Weights of a small GPT-style language model, trained from scratch on English Wikipedia: 461M tokens.
MLP neurons of a small language model. Each row is named by its layer, matrix (gate and up: input weights; down: output weights) and neuron, and shows model dimensions 128-255. Each number is 500 + 40 x the weight over its row's rms, rounded and kept within 0 to 999. Numbers have three digits each. A neuron's up and down rows have the sign that makes its largest values positive.
After each neuron's rows is what it responds to, as a language model described it from the Wikipedia text at the highest values.

L10.gate217:545559491559444483473501576483457493507529483496504538519531529508469481539474486554502501610495470508505470424517540506433425520513536478495530468460513468421531549583570464469486515551411489463442459506514451521473553489506525534495503512537511465543541544493549552497457520488542477514508567476462497536468502494531526485553564547499524457502477489476522513508501536480582520468482
L10.up217:560421579492418457496595472468566481491489526520478557447488519468499486497464530489500472513512455562501549471444497489460456514478436450515525489512455482503513464652499557425551516537482468469544452523431463526508515430518439479546475584556461497592523527458514523520511514543483461502476474564562451507456461499454519527514412496490419484568493426480568529517509527487478487469514
L10.down217:548545478503564520599477443530452563542538571474496537504509589478439502460499458486504503514461575467489500533534480558518448558530504472569470459438427504394482496455442509535510522494525513514467521494468472457462434488512551481505553534427522477509481525522500569445490537498526537551440560504505419471475462498541482541517532528548520466553464490451477509513516485455507505462550
Description: Word pieces and short words right after a named subject, where a possessive apostrophe or a verb begins, such as Nanda's, Idaho met, Skoblin contacted.

L8.gate568:505479493456498477534494503581383537546556495549523532500469556492501522486471445511525518485507462552506558505526401531441501505514487477473522454497507559496566534493521517509473478482431488434505434468459497530520507548512502483545482454490552488547570506517527525519491460449521469483450472515503520467471452518477441502483517474479534516549507462558511532487525548433504473503489
L8.up568:496456487539526498556470509535474585541468486501510513495488480536413581498473496483523504459468466491492532535467566475501491501473527502490479540451535453426437490503536496533492482518452516492556520445503486557505534501574504493445514419535481400490511419475485548532474496530533534464439447469483547507422527492513526571519474459488427535440540474488470439554506479452496472508528
L8.down568:533577503422416474449452520538475489514496531531499437506510561537525498482528461492584451504504485457458568435533478550506524515549465571448450502488545544543513423479567544527440515525555541457432442498491540484534487517544441547477491516562450536460519482498456500462507537607540496531424534419513455547450476539496475525556500547584481454448467484489494490483507493484444552503493
Description: The main verb or its ending right after a sentence's subject name in biographies and sports text, e.g. published, made, finish-ed, won.

L3.gate749:482545552468463537523458446514482504543506503514550510479478473544478431523504477546459544542505452523502507478463549428544500496459453538482480547512474574538523456476530406475462482516518470466537497478470460480434506571496529523470497528495442528460498415535448516475421503543511562481484410472498515455462517377526574488454548473432471483545543564600507502472490473443504537490432
L3.up749:467573580453490467545488472424467458515496484528523530561494525521560469550492490489509477506528438495500479443524416559478503504522462439538405448373521480523465498525500528440557488485527537475554466473518523494545448552533508485472464497492578473480532400482515486446458513490432563502445480510489512466627513446481492499463454530482487505554532569469436522458516530479523468432485
L3.down749:516514486544518486526507458432467541590450533516532514532476479513501535511557511553502489521509433513428580524507418577556463414603468549519510425450521504447552527494512498511602491488501481473466423502509525499514478462489470488543482428544501493516477423469518482481504508510489493477493502520505456512517511450452477459516454462510469493499483509435404509473460517545439418488524
Description: Fires on the first piece of a split word (So in Sox/Sophia, plan in plant, continu, se in senior), on has/had after a subject, and on "system", "announced", and ")." after citation years.

L8.gate9:489512430542509481476461464431521526474478523490568510503603548483523512533444459517542507536521490454483445503502452495572462523528450426486519478571540521495576533497403439487500408563462452496522502487448435512534480475491500524465495499476509507472588532497466475485503468504518527483528475461544492482564506490507482551540581555499429509517514482521426511508525537464594514518469
L8.up9:449551499483486509493455490441531565565486455558482548546430530569539504537500422503513474558476547460519467500549555516478474421467544523479514468493473574503501515502579511492480539608546504509518516502557480472563487525453504509588534503484458503527479529512506526523503461477511479503484429473363518519526559513488500426457479518472502502463439519503517473508431499498500505533431
L8.down9:515419544504575474477548462509569493567456501528537482471580546623482480544532499544538508508542513507460556496480506499532533478521467448573515487484569527446570475457447529562459401522453511562508537545413497564444540492511451505511591479438461485466529403430542431501523471472510532499459465472496523483513525562502464495576528470456420515550497488377553525573507468471535531532496
Description: Final subword pieces that finish a split proper name, mostly places and surnames, e.g. Ota-go, Minneso-ta, Lavrenti-ev; sometimes whole place words like York, States.

L10.gate895:541486574478557519495483516536500472524434434436457526542504503453499416528517439450470404497459507507542499456547545553505551457553541446506453536503394500497417467458474404503469515613560441499490494457431451584494525503495519543462470512466500504518540482509530565495500575482525439497504451494445486495486542485542436518536475517564515459476541485502433527448486455487457545580484
L10.up895:505494538487507501532484485486425500528496548488486449556525533483470491507483444506526465485449466492519483499458545533481479494507490447508450623448495503457555517514545525506461460564524430492555519460449495486487458442600480449406527572461497470510540495548475513537444479482507566523502469523442502506475532479514487583499540543535526467465505504552456557502426528442438532541507
L10.down895:527482542534480526509543567474489528472507572558598545525545498396479474467544464493461477469575451512530475508546593442453609528434568519519552558526455476504480485523508473427462439527557447508519501537534562452570459477524532529551493510522435522438419534385473543447523562554475501453526471485562524497480544492491529453536534500479513521461527493479556521537465480455455457513445
Description: Verb endings or verbs introducing a quotation or clause, mostly attribution words like stating, saying, meaning, states, said, described.

L8.gate28:483470460438549499563440472454479565449518422514550587546520428508452475519521418527481524581544533474489470419496509521549484497526523448547478534530517557500481449576494485505487511422519550454467517473535456567461507528522503472463461525455542494467557496462466549445448528495545517480490551450466580452476560499484517493543532535513537518553504516525513469520495471504497508432460
L8.up28:519570448494552482541520552520514554428509522409481508544436506469585494492539554504496491444502544514615606510527470523507389463495537470526452485467457436426503497458526490465494436493565505527454512483550460490442457467477538484479507485458503524475509484508500530443434483441535481434481525414514433432495514492478485476479517502511479503530515489531404536468443565472526566499509
L8.down28:531461437506562534540480454502539479484498425466472537498440520494546571526541508478490565580509515451441486482547526495509524538573424434509497499485407483531424477530575489499549497527526506519525505460528497481499468471503529477530555455573488423509512480516473481476562514520542554468461518483529553545480509488496513432472451512465566427489507498509468510511514529549472521518571
Description: Mostly inflectional endings completing a split verb (-s, -ing, -ed, as in conclude-s, observ-ing, decid-ed), or to, who and which right after a verb or noun; also mid-word pieces of names and table dashes.

L3.gate833:476539493474481452512510571423465460543489525473495521487496468478426478426515412471502484511536552492500550460404569527417470571514488501425541480440501411496498543573478396511455482507457548495566490472542553523500513486417553499485511505541431502536541542460471535549490537502448560516467538535503506494513538559515519479536496482488506517498421495449456524472474544466525420445540
L3.up833:476463497519471530488482511496469518541496534504446496484476468502486502543525457487517398568505567478465507493443541542458511546431526455479520534430449446503444505606493484577478504517522501485553518490551530512544534433490564501567488527503448517516531492410558554522581531521495525531525490468524509460495492556486486475529490496523466568565428504478468523548524496444461482492450
L3.down833:559506443468529480466452491545512569468476450466458513575497496493430480405538403470502528516540558451495461516505505508462515537482502520399472518419515496532528534425501474446476402508495540423493445503493439553465477439458493473513511417505433464556541492506532460559436599508525558470451551432556462485481532523476558467463526521513495500508491554483505502481435489496474509513563
Description: Mostly "who" opening a relative clause after a comma and a person noun, as in "Leonard Stein, who had"; also some "He", "his", "the", and "cc" in accepted or vaccination.

L3.gate642:470440550453438419487518478500470548531487506498525536512492486515514507493511503451502537496524518518418560489546566553522433451562528479538488465472441481500520488517514505472557484465521463561530528538536497473531506453509501459549545505449527446484580507507520501520478537428475493437491460484493569491516545560509505465454540471462451453514432492443495546542539521473443455445552
L3.up642:441503470453441439471502475461448460449449461483453499496469437512369459440523523522530546481467496467472505471566499426537456518556499458480473511481485491448524514476517489461497460462514495502448490462536572496540518525575515523561476495512598518500510482532512499461533489531508517442498491480452573497463531522501487536495462501583531438467453496461489501471438459469568464483474
L3.down642:471460515492421392554517523473543508485529447499526472526470551465451486511540517539508461475489565448454549462505501481417471510521513508429520521535512498516449492477497505462508500479582511527482485496554558517577485502502490532547480432537485463509472498473530485488530444586555492491562506527511584522461498485479488554484495488457586502487462515438430512474480551555596500447537
Description: Word-internal fragments of longer words split into several tokens, strongest for udi in audience, auditorium, studio; also per, vo, leg.